Part of a small language model's weights.
Training: a variant of Adam for these matrices, 146M tokens, 8924 steps.
MLP neurons of a small language model. Each row is named by its layer, matrix (gate and up: input weights) and neuron, and shows model dimensions 0-191. Each number is 128 + 24 x the weight over its row's rms, rounded and kept within 0 to 255. Numbers have three digits each. A neuron's up and down rows have the sign that makes its largest values positive.
After each neuron's rows, "fires after" lists the tokens most often just before its 100 highest values on Wikipedia text that the model never trained on.

L7.gate197:056082140129116126108112132142116075118090113151137115112128108145132124110091126166124145103117135114148154150144152129121146102123132130116090166129112117142151150092149111148121125174117136127110141145183129078114131132129131121098149147096121111162154120148128122125123112099179127136113079127110135144148120132113130113102141149102138156112143102146105135144069071094129083092173138124142080171120190180090090103115159130102118130095084184152123107098090108122090140116124118169113130116137125148143136110088115135117146133102144091150125152140101108124130123131167129140
L7.up197:160153136145110095136121120171101124141154145133137133096115192108132187132077110119162126097107160123194090096115158113121155118138099087125118120114091126152156121096135090162117109143153137132091130161108137149125172106096132108103107115154124112125121127139116112136103110095151150107127141163144104111141118103083133107145106167131171108136147135129113154108125107099128108069117151104104115129107109151156112094104112150091147115162092161088137109127146153118113109115140138113092178142121130114102170159123138122143167166099142116172090128106143133121092145130130161094
fires after: " ", " V", " g", " v", "|", " c"

L5.gate145:100133162122106128149112115143127109096133121107079135120149112131124116154114121098189105147052127118137162161090101128101118100115125158094152093190126116107123135115100108184143134101127119109113084146136110118127112136116129124082105175076135121105161132165122084130121123100135129116077142107138160116134139139124122123154166153160135162115142108160164129115125095107132131160176155116119104111108127124162128067153124126142134154136115146089150121099132142134169124134090123105127169119123132155086117108133136112094133107132139162095109166146140131124115122074172166129
L5.up145:144146167125116103099088110103131111141123092128100091154120162114115101132114064130148075123096140126165168136110114134146130086145148165115125138178127178102145107142128116133171143130138102138115104130097082140113117112134093120132121125114088137098136109107104117116117149083151135158126128117118156103110161126124152139170130142119141140122100119142136167142122150091142135182092103155140103096132074122153097065107139138161118157134120126107183130120146141128125101144119094151096131092138118160100098075137131118113151107144122129104146150146149098062147141137167130108
fires after: " c", " C", "o", " N", " re", " G"

L7.gate443:084130130179137151137104128118130089122153123086129146106129138093096118143121160131177138159104125155103119122146138124103148139111108169127165129135135102113148207157144112155148141154123129128079146112155137109110147165112128127114130113097126119135128117157193136109132106117142141134157125142113116162095135116123134098095145105105152112068144072109134096101121101127144134113143162099105099156105156153135146130083085119142107110147152179100104146119095134149125120167141125110150143109120079111134100096134179122108113108090115110098146119093075152117093139093120138113
L7.up443:116110138130136120122054132143169095099139100098104125110149170124143197119131129100146164116150090173097142101151128123151118100170120186150176147125140173115118137117127155165133137148127175161105129150130106135131127126100109134169140119089115088157136110116110123118134115080153149120177110143094113107066112113144121112111085140101125127124154130081118163111100127112106107103138120132120151131097115144123100139122118127135091110175129132116077119120128155161142127144128128152171116163124138146127161129145151123059148133142139131114142110077105167113130128131126106147
fires after: "o", "c", " C", "l", "im", " M"

L6.gate37:124134136107106159139143117147079137133110132114113128147138084122152129108145147103146194164110132134106118170112138116104117102123132090144118116141128107138117194130142122177115134147113129120125120066172130119146143169114100125118121112126162102131153140158124146147130137158110135135125118139169096101108167162104124111098162123073137163148101137104121088120126115160080120101137107132153110166110148087102204121078114177108101175134159122141069124101145135152135156133131126165106151140120090124151133148109153157146151136122141124088115103145133145132139109149121084114
L6.up37:122149158133115141118107166138143133147118130148066114135146102120142147132165084127131107102130116109144131148147170124122142147124113130120107130140141087152126130139118097111069105143129145119164109122094134133089109137113120146140078128112142120157120157148139171110140116129102109109160113087136138109131138128086170104087150158090132096116103126145124117135130137147132152145151083115151116097089144074128150072132165125152103160147176111129072128109155137122128182137139148144160143144176120127098155163118138179110159076123117166112128155176129147090104078145108143137
fires after: "r", " L", "a", " he", "n", "ub"

L7.gate169:099139110143131146099130165084150136133094150090128183109127081109145135130087144173130135093116107142084134145148127099118101117099157118169085137126142111101089173135151150118128110156080119111106094130145107106138139143132090134139110105113108115116146101136125119154114125112102090138149103139124120143141126181160184146091130118097152096134120124129117120154129103147091113122108113110181123156124116125172134106097169168128100127169144135129118072111118141157121172175143115135119152146127123113091195147133122144122187128145081137139129109132105125121132093158143126127
L7.up169:144097149133119142142097147139150136147110176087120128144139129134136131157141189146162141135120115177101141125157109097162106144113104122132110154168121107141086114098119108102144100151118142109156116118111139138157150180147107116115126138063180117085133122112059121111146143119117120149122136134141108144129127120141121126147121131165078181103135133140114143129165156107160128115102106120140128134145165095135142107103095115111108150114156165100114127073153140133147131094152132105151111183147126097122154113148100104165118126173109138118073102103119122185134098160143145090
fires after: "r", " ", "u", " m", "b", "m"

L6.gate283:096162112089122116160144132164115113161132198136134171104125139118101182115184117094124138105124159127137146065130151146152109145095132160135135102139133097141162113144113140098135159134078098099148094136134144122148128141105133098145125136120113133138131136110115115128097146138145149146092143141135129134152093124119097123102110090108144098080151088112130091104070120130101106101134155116134181101153129125104116138127098125119098130122052128158142164118129101151173125179153143143140135127123171121124085164120152135126161139161133165091139144144134153133118133138100104107
L6.up283:116126123141117117092107136145146112101117132144095115145125147123159107072125158120138156107122134140122065111118124095137132132133117126133123106116144125121125109140169176155093158079121105147099077118136163129159133125149102123119133132091129099149122133105115091153110097107150135130125149184142147125136094100150065109139114141110116140146180076106155081124146106161151130087124105133078145148125122109101118102103118164067125135218124158151125122134175144122159127139126168122135142130145139161141131149089127103150153121135146123120130158138120117159165161123100089131
fires after: " I", " H", ".", "o", " M", "H"

L7.gate115:094102128125089125158125108113113092064123128076133128151091135121126122168123154133110116124125138175106102105113127069125165092139118159116124112126123117128160152136100160157133156107106125097098119075170115130136134120166138112099138117155086085124137141160137126150147118119131111137112092152162134133147097161161121114127162097066159113109134109134115098116102102108138151111136143093147146121152204156130158122124158114137096131091074138144147176130148118100122123119092155117112108101136114108137143131112137121136150133149159133108171156118149110132081110092131080107
L7.up115:119101095141151110135142134169081122080164095084106114118110163142146097137126162125134140102150161133128100112112148077108128172141115096110158103153094095099142119137097147175144128109131132107117179103131143150169154089162130136132147150157117123109117150131120099144173130097134139103097125159138120161123079147157135092153195142131144155125137111134116112132159104132121143097106115137115158094164144133147156089139154129123147120130085186134138160134137151150178108144115136144126142127182112086151151116163103105140159129128154130136125130103145140130151151070129116113
fires after: "|", "2", "-", " ", " |", "1"

L5.gate48:131155137098122134170095135147170134148109097105131122122152115092150147130147090125176127111141132151118189136128162126142105128087154148135100136099091108132134143095104116161137158139154139159135145099161107084097114110072127140149123140131139128110138155137182120121139124131143137140134107084129072136126174128149132134161154165124163110141074115158123097160160092123166119132107132094132091143135114120094143121109117075127122146114091156115101132133117101148148165077076093129115129128150171133102164123111111093159139093110122084126125148137107121181132107119122146121
L5.up48:146150128117170116130096161137103090103145125151081089139154118111154104114091136147146144158093123140095131162119146115128092101111155147137136102125103140128095152151141163120148123116118072129111122089135149123109120144119121156100144118122161134095142103129111085105137141139109143110116119141175107099139129116162150142128148145132192142150137088114157136160180121164113164119121126167125138076107116147087125142113107094147110139141127111126083082163130102139138117110083128108120126124118166142162074117129119150090129094058151157146143139147132079167137094108106100141
fires after: " W", "e", " o", " w", " re", " se"

L5.gate227:098180133157119189157119141132102128135136110162089098108089137136127165088148123146091102124063064161132126125133126151110104130136138183130145108131131122109117136098147082109118138116092127125126149147126087107147158124149168091126138135113118104113148107112157145123090137154128186102080144145112150164138129118104114142106101155147139127103183107131128093132086138113116136134122103158102122134145158134127096107123098109177138167115099171108133158145125126159130120141134147150128149148113160093131137112112099097119130123177123134115142124123129112101081148065096148112
L5.up227:103088115138143156090135171116162121104091108162119136116142110129123128138125122148134085153095125116128127131129117102139118096155138147131111153100129075161092130156096133160122161096140104117122124128137178101117174098120115114193154107145154098142141175137087094084087165105145149101113101085105153181102146140114092162098127125144101109107154155145117086121156134128109152119133174127137124141108102094152111148176171116127107155146120130112157129139153131105109134105107133122155090151122107150139114131112163115104170110154109115105104135122113114137146162150097076110
fires after: " G", "ol", " D", "o", " H"

L6.gate170:118126123124076154162110122129122094162094189107100110176106103100185124116160123117176146118122113109111126159111114137159117073094141180119145165123084114141149138085090119149117152134105122104139132138124140105146160167128139149109135121118134101080132128080145096150156104123124110140118081125087150109093137135175110161131120158155139084091079132131123112135138112117112095131167137127107121122122180144101165094078085109119139150142123129110119133140157108163108108088123141108118137126137140118089119093101114124104138133117117136105151110162092130157125122120144138113
L6.up170:130159172085142138150093118121112115150127115127155132120115111113160085153146115128159128187146129140117153147077138132139116137114126152135130131136080123101122108137121122140115196124137134180150097152109166117115087134148149135065138143122143140141149173154193108141138090139144153165144096123122111154120108123189132147129140120144161156138122145137116080169175130135123134123136141135107127076115125107106164163138094098098149098117117129134117132116164116105119073106092111109108114129138163142153097115124112114086155125140102124160089147157107112161116145120129082096
fires after: " n", " f", " s", " N", " W", " "

L6.gate322:153157116143146142133066108118113044118124115137151114120118134111118108146101155104119138115111122142101108158121167134114095140127124131116185156090129128104134164128118095149112126135102106146089109146141117091145185147130183160120125107089155135107129150147152132138103118102140178104112127164082128172120095107155080139130098126137134128089153088088143120120130097132124132142151144149082115113078127135150112126128118082160139145111129187102111167150085156107109157132126133115148152123112138096097093109100131137138127156112117121113143139134104132107095101086110117162
L6.up322:132175140167087119099151119155167131120184137130135105103126111120157073104134128142187147088126113147091115155133152135156088142102106120132130131136124125094120095139099115125127138150112156142145087104185079122127152163129131138105110131140127094106146126097155129142125086081117113109109137164129149151165112106144109080095122146119105147151159113120139144156197122176110111129138087124119112101130091107145122088108158096118122142129122119105136120125109141172135121133102082148151093127122119131119118141118111124140175108113134141153126145164097136157167105080099083141
fires after: " R", "c", " C", " c", " Un", " N"

L5.gate364:151139112173120153116154155115127059119106124112102162083131130119134129126129185141098118105095155126140141130148142101146153110127160144114139110117110099079123125134151141141128142162130134119138107143205136089129148090099135127132132145109134137137144165163159126133139130147113130094128148103096119165190105134155132115110121089141157109126123081141145071121097137109132094087131126085092114118079092164160118105111130141101141141160155178132140146142118130129102132121095155126109150125111114141081126132102179112150154101099131126101159154106091172165131105118119130111
L5.up364:147122150152145118087128130152102049100131120143109082147154151135153146173116148115125111123117111144080122094165140123138134104139133144121171114109128125114100127142126110149186135152126068151111163142153122122095145099117166146123152130099171103131097155115083113132151117129126118106120138153103145136140109140158120112129072108163132134089183122139141088129123166144151126120118139149090104161152112155120102105108126135113147138150136175139095150115112102137117147120107162185127123105125126163122102110162112099177140136098117145147169112063140108132119126161096126092
fires after: "ed", "or", "c", " C", " E", "a"

L5.gate465:149141100128120138159081143133120127147109137095164120093132150127073151156122148116143153102085108135112185123118124112111082138098151176122129131156080137152157119095107114165132165132135145110101115108104109090154133142133157150134166090122119131121128164178139107142126146077110124129130147120153089170125159134153107109082157101109111153161171114107167144106147103124106109112131109082138105128107130136132149105133142104151116130139112143110114156125131150157081127130085125139125171134119105155114130113116190130115133141132186116132101117099063165143090125126134148097
L5.up465:104151082105165134115126129157131156159127136102127099095110102120117128130134134162161099129128130116130137103137159090133088149084148120171144089137154131151119164162128100095152100137132103085104091142133146097104128117139109169139126142112143135102100131189109126113105171091116156082134076063139108155134156133152125139160157116154096134093103099132153169129175119132146147141139116092140142141100114086110147153126145127125119090117079131149110105118096114116169159137074132107158129138141093150179118143155111126138111098147123147123126123148110098158133116097100142112
fires after: " C", "m", "ou", "c", "le", " M"

L5.gate11:113144139111150164151141143093127123154132159143125185167155134143135102137171109146147141106119108116125173117109122128190139098111093116100131127165094119119148128105099132133070121139134148078170107122126134094173116115144111097172060137141116124152118122127177100125145083131108141153124121126115134103148118153140112096164167120131142146152122092126111069126145116155111136149143122136138118133146099119143117107140096182119133119136128109122148131121136137136135100121139102123156113129118131138087190122053118130125107111140116162100145128168102084136153136140170084174
L5.up11:104106139125091113090174108186111117133125150141113102137149145111183118158135091130139144115125128095131191158071124136138093122094108163136098106122079121096155143144125161110110142162136154135145088125155129119133103130113120122097144130115116174142137159136105134193116110114142096101155115139117071150130134139152177116118143119128130096125125159147115103130178095160123143140156147132126075106126168125090108110143109139091151144158090132147154074108122150138087103107126104115135167111122154105130128114114102131120112122138136146156122132136115122157122111103177077123
fires after: " s", " f", " S", "s", " O", " F"

L5.gate301:104152128154078148107127171134120112124126133119101120155131131123175149135125157121170133096136124122115128116129117132135085098122127074115160139105072100150128159127120160158122145102125160112060139094153102093133095156133108130143095162110130097145165125133139128133104119123115081128160073142118111150109149173121148155115162130113130114139100114131143113130126142126142125119103125120147076158083082130140105116057103132135133164154168151135065117137134141098136157065139157099112124101125130142140142134147141106144182118138143092131133136173092148144139103159135117140
L5.up301:136126133098181129119125126109102162124091173119098105111125152138154144112081132116129139144106088191107100113179112115153127081140052122133111116158118127162107156163153138076142126096112127110094121122141124112093136133100131133119172131123132127077162124126148148154148166127125136110142072081139091115110113172124158141130151152162171116112111118109126144124146148144138134144155150118128151162099084119129120115130107080110142127107094114099067114134143140141132154135136136136139127142125148147117079151138126113144179070125091105119153115132139120153164124128109144138
fires after: "r", "e", "m", "ord", " w"

L6.gate323:118129114138102166136171110117093070154108157145151122116106157125133141123075135143138141158100151143100092127141200134126147105154132133146108161153112081100130156134124128101144065144115147082140144119153110080165128123109119081122106124107147108148113128095149150104116183151143104121155180115136084154128141147101155147093152124120178108132147125137106105118091147112117101126173123152130141119086172129136114146128125148114121123110144167125128121161091139152100139139139115096128136098164150092114102133129147139161113127138101144068169158162101121141122117128119139150
L6.up323:149066139136088101146156105138136141141132156117184143112175120143118114122090152195100151162148095134094111129119095120128132113148126173154145152129124160102115138076122147141145148090134160118132121119136114111113139066083137102123096123089113125166136114108135177107128130120147163115138180124108102113139106136085167111138138109136136091113148099140105126163125148135120092148091074108115116064137131091130127122130171131121142106136114130145130119149142169116102145107141092093126108101095151117104185135127133091121114135075142131131109121141107132100140149144142112134
fires after: "u", "ab", "a", "b", " v", " h"

L6.gate105:119127142160120140102165120117121104099116086070120138152140157124112186149154202117143123133116157120124152154133107097127110075076120143127173139135108124125163129138123164133153101141135108136136105164139079116161136171169130130124136145092111103143150158127134121136107150115148133139135108115133102170123063143135108167116097116172146136069152107115133105086133110111132091145160160122073098146094156160121124077123107105148149130099156186133114163131136103139092134102123119131134151135134109162138100122113121125144130159140158165136113131106108107148130133117131106131
L6.up105:189113122141127133090142152088142108100140139132145158104156106159143156139120106140084121085133120100170128123175105158119117063158112158143125139167160127112139111113109103147144163125156122141133114154140130127150120118114118121165113114125103102100111143105171189082072164128151139099163112124113120096144136117096129113099123140124114116138116168087142180105125127140128153158157080168138138110143126120127098151102138119095116117140124130125155136154177094141100108086121111144119106148172121169156126103123165109093143173134125120106125139093142132108151139097103154097
fires after: "or", "ou", " G", "l", " g", "an"

L5.gate28:122152127169137105130120147131140116108093090146124113105148155114092097128133173123157131142098117116134159116151178144116127103118144143126138134128127111102146143117088111179184161144099135146102114139121125109110128132134150121146127110125120107115170189187124121115097120124190135119131153122140073142155096111154118117123142088128145147158135139081202105121114149109138103115165202120143132137116120145155168131162109098146124078106149157119077146115125143097103105119092137118109127137088107146140127135084109144123123110091150097099108126104107120156098143137098139141
L5.up28:137160118089131123103132156167143110112116149163085117128123154124115155121145082144132121111135163108103117133135165165131133078080124109139130109142106151146122138146125081145141141145127115113135150133138172103122124159119139103166171120144154140153179165145116093100154108126161175104134118130143150157119135164114093163080140163140112194162124090116124163132138088127130128145150125152127159135105141162118103160151138141136141113142145169124112157123091089163147137147105162125166095145101105173132086121092117085103183131126142103137110124136124152127101173093136122124
fires after: " C", "c", " com", "C"

L7.gate133:109100135125109170116156119123124117094129107106115124106141146125107153125117145139162130138101125133161149108170122141085149102125108145127132122135099131104155127140111070127115111146130187093125172117206119100159137168123146104047120121123119121154168153141149107124125106131152106145149127142083097108117120125117117111139172143143102136143153107158133125118127093098114134139183155112108120147134173130129112118086112137095159087129101149107133134139111160116130183116124120108140178120109107111135141114059135137096130117119138175131119099131126152146122154056154121098
L7.up133:161104094106142151124151094134127126096150165146107111126125116100106115095140155107150127129103140137138113120146112096144166121154087169158157118108109123113112130126151108149121094158135103153150095155165106107112117181120108107150113159124142128104132158125124126136194092136130118100105159104095156130177141123121153102137133093127186088121147091131121176106132139109139116155107122105109112113137119141135116133132102145119144124073139168113105179140048139128158115106121146106129122151101182130132145103157083139142100120093113156128108107148092190103123110104107129104
fires after: "|", " S", "ce", " |", "am", " V"

L5.gate231:154127130130148152116160121152137102111131108112134134168126121118177114116120135131138163126115134172134141153131115081109093096120101120141159132144064091129146183149135114072137114152086167147160121166133133090136103159111164105103137124135130166124125140179151130155107153169142102132078175137108104117144112100138120124098130086116140113128063136109167120142084124115162130139145137125080107146110145113110131108116095186102139167134116113151141082085134117122111124112161093136129119140148149124114143147099122156130148085078153134111131096149118107113100134139115140160
L5.up231:159140110069160152121140111126121118150119136173140101126102099094135134088128096122157095145148136121140095117116125118122155088138105084148099151145156104128158150108129125114158056137148142129127118162135152109118093117100122109140112107150132147113104134133147093143123146109148146131145133123119115147057118106150085182108156139164162110098086102125137128084101105093148134131141126146122137180082145094142114132142091166104176124156166130115165134114146110151148138175161134154128129106090129120146148096125130084155146134115115149114140134165122082122127153089110126090
fires after: " N", " n", " ", " D", " d", " R"

L5.gate443:145188137098143158154152152132150095110112139119155170144176151137156195124158097117117109116126111151108107105126126123115161157163182129174150141124165150132123172128127165144133135127044123123148118163120156117087133115174135168131130164126111147081129146138107110118079125097089098104123141118106149152118120117181135162131121132114145134138140147132130122076124124153122144106135087105110123110145161107120167140160104112111118143160175130147143118144121147164137130121127111137161116127145147184130139112144142160108127128105118073129145137136137129125095144161090116117
L5.up443:146099140141093166173115139145140120113173132115092151136084090173142159136112102124146118152120120108125162123142129130140117139143128143115108145127163159113123129143172128102121140117178149135151082141145072117095144100131116109115167101100141134134130138121129100173159126087063048135119132092096146156128135176130119146158075116101110163138132140146121146156084117133117160141086139119122166158131140174142151120126114112124120144130143162076117161114109141163107147119125102142099121182104105097114149127104122124124122139124137106122114095091089086153148113126120134126
fires after: "t", "l", "it", "ud", "od"

L5.gate184:089125139117093129122099127145099101117117107095114110113113111100114134175108144120114137165108108099095124135115130113132114087136112160090154147161102116142100148156128173125079115123141124124109140087105119108135087137144116133129138114095125137161143162105105067091125111093164124072114081111153154120105089140150153187102135136110126133121140122153121150094101124110101101150138124131117105173089114171142116110090132148157106155110168118117166129146147140120150132116113172122122159137113151121133143168076133161135120152143140099115184163107111108151148117144176081128
L5.up184:151089133123154134153086109105119151150105106085156174147120120140122135140087104102126123123144111148099116113140132127119172084122101141159146117155122145103121145100099117169142134083148116119139055117170105134089145091148160126074183115125140123116169187125128129146100166094100109101159102123127097125113135150167145112138158141118165142140138142135140098106116149129125127116158165159134141129108109149108153120154146117111110150115091126150096093104083134113115120161111140112125098129148150173119093097145127089099153106127118136123095127138171135095131080138127096164
fires after: " m", "e", "re", "t", "m", " B"

L5.gate153:090166139102123168150120087146123110173124117112124125146135089153140149113108146098091125136075126114067100145135152080128114095149163161114139123127126128136116198115119119144109091121105157141157158105147148093170150143132114123146138131083137140135137128109156128123112100128117134125166130166092136141137148098153133117150129090130120157124153168139134102102161151108156129127142132160117165132104107144110158142126131113084155132141148167102121134113104144110093106136127101123099150122175110100132129151077110167176123187122136153086133100100167143173151090120152123122
L5.up153:151134118113144132129120160184096144117128096094169154121157118145134074084135134101119137147144140153139123136091121103145149141111176091156136104092140135140128147125116112125103097129151114086149146136144132112126107125135134148119086105135141129115090123117151171101119114118145072116138121150166099118133128146088152106112186148083104133121081145118160123111139117131137117122121158130112135120123147123139149166145149122094130133125142111151098126135149104108084149135124120169126103107115093159104139176131109200122119122103209084139104124104117104147157075127114180168
fires after: " l", "p", "l", "ad", "r", " L"

L6.gate376:130133132126125149156130146164085109108132123130148106139139111116124117110070165127104124146084133121103115162124174082113127095172146143108144130170099110113171163126111098152153097162152150115106128111145150093149171131156148136103107125127130149140084128103158119105175124143145152121127141107107114144113139114165127120066158125153160133145150132121142130118117129122111102134166151146122157096096147117159133080118116154124125188113098170104174093122103157118138145117142127081152149126110130080122119146079145129161123163156141162103145164166109141113175129126112103086
L6.up376:120099104102120136143131099146144155100094140122138143160089086166154140124131120105087176133150082133085125102070138137167118127153132130092138140124131129148091131093112119132100110090092165134122133117107080125150120118145132156141063127129114148150163133113131119148146149151116160088136158109133124142105102160099165163116145138064092159099146125139102139137111126125150132084138081112152154148160159130100133138126165120158088132135138067146113091132123129159171131114167131112148111150146143110102158132113179104159153174148130143134116125145133132157129145121119148098
fires after: " v", " l", " L", "a", " ch", " h"

L5.gate102:126129099150145161116134128116095080181172120146149101093114156129121154159116150186127126139110117130105148168122136117149109125143126102139118099122085059113139123117137110159134103155137170086111140109163145087151171134095132136097131127112145100133137105141130112173114123106107136125147102133138125090106134087114144123153177089153149122173145136146141097142114107080103119109153156124135128119129138148140122117123111164104154107163123148151097126134078143134124129074100110147085172089097130082123153151089143146162124161146122131090114117109114114142103156168142151106
L5.up102:152068128133126145117134111165065124145135159147109109111119081125103141139113138128104158122128114120083126118131097151108087144122134089125125152140111115151132132111170077195131092128073148099091073131138155113148146132108174161100147133127133111073127172119120129157153144065092156100136099159112144135147115088128154150140126152061118135144157155121145091150104136131139152108138115127160126103139123143119126117121123113089107133180081122154106104117112136116136112150121131125129120122082127100117141124156123142141141147151166129151090124098162122123129120166152111124
fires after: " V", "2", " H", "1", " c", " ch"

L6.gate336:148090135116156132155174126116092132098104187126093144127082130164162143129125135143117131077148124168110107115120136157094136119151121095097101132155121156112128135108070166121128129110120164133141127126151143122173137129144166095143176137122123092158130133122122132110076126153184141117140088093094111146139091130115158176146103137133115108118121125119135134109118142178128127134149100150128168135151131118155175127067126097082152144091165123117134134130122101136151149144136161141154110136121139148158141155119132105129120179111089127111131111123169147190121131167142093125
L6.up336:139176100143135130167142130134136151089119093102089158121099095178132107120169145134066138170130063138136105147097156111103140129128144126077124074138168122110115159151096116072168129111105086149131118097109130139130151150148117116138110088100140134148135136092088114152123135177105130180144131127141148117117136095125136148121108117120110151132113126135150113099097133139165119130134108102112148114091081112136124162120169120149161128147143128100145156130120109134155090157157171143162101153136128140142135133126150109145147173143092162093102146113152109130132118163145162146
fires after: "el", "ac", "is", "t", "l", "d"

L6.gate428:119129143097092151158163167117105076158121121118148134117152089161149073107110147109118171148110098124110123169086156112142094094148128123121134123121113116141092199137159091111129119098068131093096156087121132093131134129148148111144096133130142105159135102083141119127146126152147104124141122137131149105158115122121121122099166123106151140153111130134105111156088114149133123148154090142123122127143142152143122116077124153122132156095163140134119170112128133158164122175133139142120120083178090141127193143115102159121151095135121112118156127144119119109162088150102164134
L6.up428:147161094083164115114136154135118120157127102114135159103102131144153104113161134120093160123137100138108114172105097094123119161125089109106123140126138136130107123133118110120100126163151149173123124161121113163106065105116123119155117134150162156103098119149147189105177140159137148144146133089162122127147093111121128108119153125129160149102104141157094126100161166122156153166146118090145111102165143109170133120110109080145125148091162153113187139122157199118124122125148130121153120159146113166123149112129086073137114114131144092110138140150115123126151149109102117133
fires after: "r", "ch", "n", " p", " P", "ad"

L7.gate295:102128133132156138097198122132151155154126143138159115133129118122137138155126130122161149114123120110157190194121133130152094136095099118152137119165088116122167138105085154154122121107122133103148105120153116099133099136138119100136106120111087138079102128162147110152112133072140150144143130122122135153162143152100115109095157148147150111094117094090121126085102114132134073102150169136116098159124168149126119108072110144142126145103088136163129115125123108164104121095136120086169149149134113129087156142083133106128135138082179132117119115124074122151152118115148128128
L7.up295:066170139104111109114087127154109087151166111106211114144129144131150122145138097131133120127165110175131118169118136149089134124144098155131140143152097145140159119128115109127145135117142103128162150097144106134139106118179126126131128144147159151127117161120127123138125112144129138118141138163112171150163175080147118147113104154153124098099152182167124131134100125154193115156147085161115126125130146123132093157128175140152176112071115120152122098115143125133112084123160133107167156118160161151116152129148132146154162168128138140145133115130116091117157155134118136123
fires after: "f", "ff", " N", "v", " n", " V"

L6.gate330:132114124111113102120159125120140077139139113100153124116137106123118127118090102146149104128133120116141165181077129135120105125101119142129076116135061124130157140124100111152143125145151113103151142089139113043123127127095147066144125165119130155109113142126137103126112119113146122083125096122124126142153119142114143160127139106154139100091147124151195115132128088179162100175158127140098103087095139118125118077123175164103171156132100122117147093109104140171096143124107150113093123103126134161099109117105128143097113138096153143117140156130102096139105126110145134131
L6.up330:183121182095172107096164095124157108144140109093134096140101147159095122098090121115178144119161148106145136146124107113146141110131104116143109142122146148135137116141135110131173113132139083149129161107101118116119154130111135125163155124159143144109102148126118157133121131106143128091145121120107156108134139121152159148170127112155112097072108113108152161108128136160157105174127134137085136121080145117103113092130181164117182133146086090150163123096153145139119119154114117173153118118154124106120098134163144180087121089111136129169171160119125089134128137108122130131
fires after: " N", " f", " P", "f", " R", " c"

L7.gate259:086160101145095135142137141120141116084112100125169160127136145146086107132130195123132115099130114130141131133131127156120141132156139134138122154109110130124167136060106148136150095115132144139146127115157106127136148169126132122121146134054134083102165118126134095140143125103134097113155075104107128129149087139100105173091087138132147147132132114126090131113126121130139106096113167128132109133135096124163119150129131076155158171087140127099155158132097168151105176113146147142112106144065145146134125169103090125126166119106154139121143116089122141162103160094129137162
L7.up259:147117095102112143126150082098121113134121170145154107127158131136143147101111171143092143132150098161153100123146140132104108113146127101090149136147120179152119172106094116091145121129097112094131142128109135126153171174107124110095120081138100111138093089142127138157120125157111084103141090129149130138117130116056133177084116068127135113132089147122087142082133156127157112135117106170159113123142138090148136117091146196140141118124117145143124139152143117141137138102189149129164128085130131109131144133172117128162115152141116140121120123092160142156123137149118120145
fires after: "ou", "d", "l", "r", "h", " p"

L6.gate486:109139115114123145153144104140108129145112093148150173133144128142087135171136165146095119150093110157087118120164145148119154117138134106141100167076136116159165137131113118107121127110122135134124166128141114125130135159113140141117153114118050125132152113105166131145121188114153125108107063149146095117132117109146122154115081110145120137133152108118088077098091156093131110098114123116114127131123108121094119126121104111109085171101101141169098096137110122118112148118084105143140089105132117075135130145146154111173148156143175127114170137099087134114101127128104147178
L6.up486:157102183105149138094161117093127137143160124166106164114126147140146092143139104110124154113130147152114139141117129115129116090144162138113132122108131147113158119183116099097152133119178094070117146135166113126175157162113077105120057126139118117111129105134143107123121096125120068161126129133136150148126111140147174120142142140092106146107121128146118177124106085124093126124127146185141146156091097075137143142135165139101127141089142120153134111105122102131105128144136095153091116141170138152103097082132107132122095149141137158144117107144136107120173144107143119093
fires after: " p", "i", " J", " P", "r"

L6.gate258:129103155087135162147181166107126113136091142130122150147170126137113112130161126114117099159125155126066125166069109133126149093129110159121118104128108148094132139143156160103059114137120142121109114144114121102131131176101154116095138136097131093142120107176163138119121104113099148131131104113120116134144135100194146145116144137142155138165097089101140136107112072167112093168142113121147128114134123151119149135136082184159147132101149113132119120104134095157132129137090126106106139123126136159106182134089131177117115119128137093120135165112126096124125117125147108178
L6.up258:144121148110119147127199131119128161112169113121119125132144132128117110071137143107135120126135144123104120170088087121127120148108101168111123103112120138153117121107140159120088151171138098133129144153134126113109123165108117170070119139122148102107141133152168135109104099115083132130147143131143128138162127121170168140109152132142122091123090127130136126090142101182126114127186109116090089168128154121160142154110078157118179099097123123109112146095139119156137088142168144151106155128101118114079181183110113133136122100120133104144093157090119115134149112145151154151
fires after: " N", " S", "in", "u", " f", "a"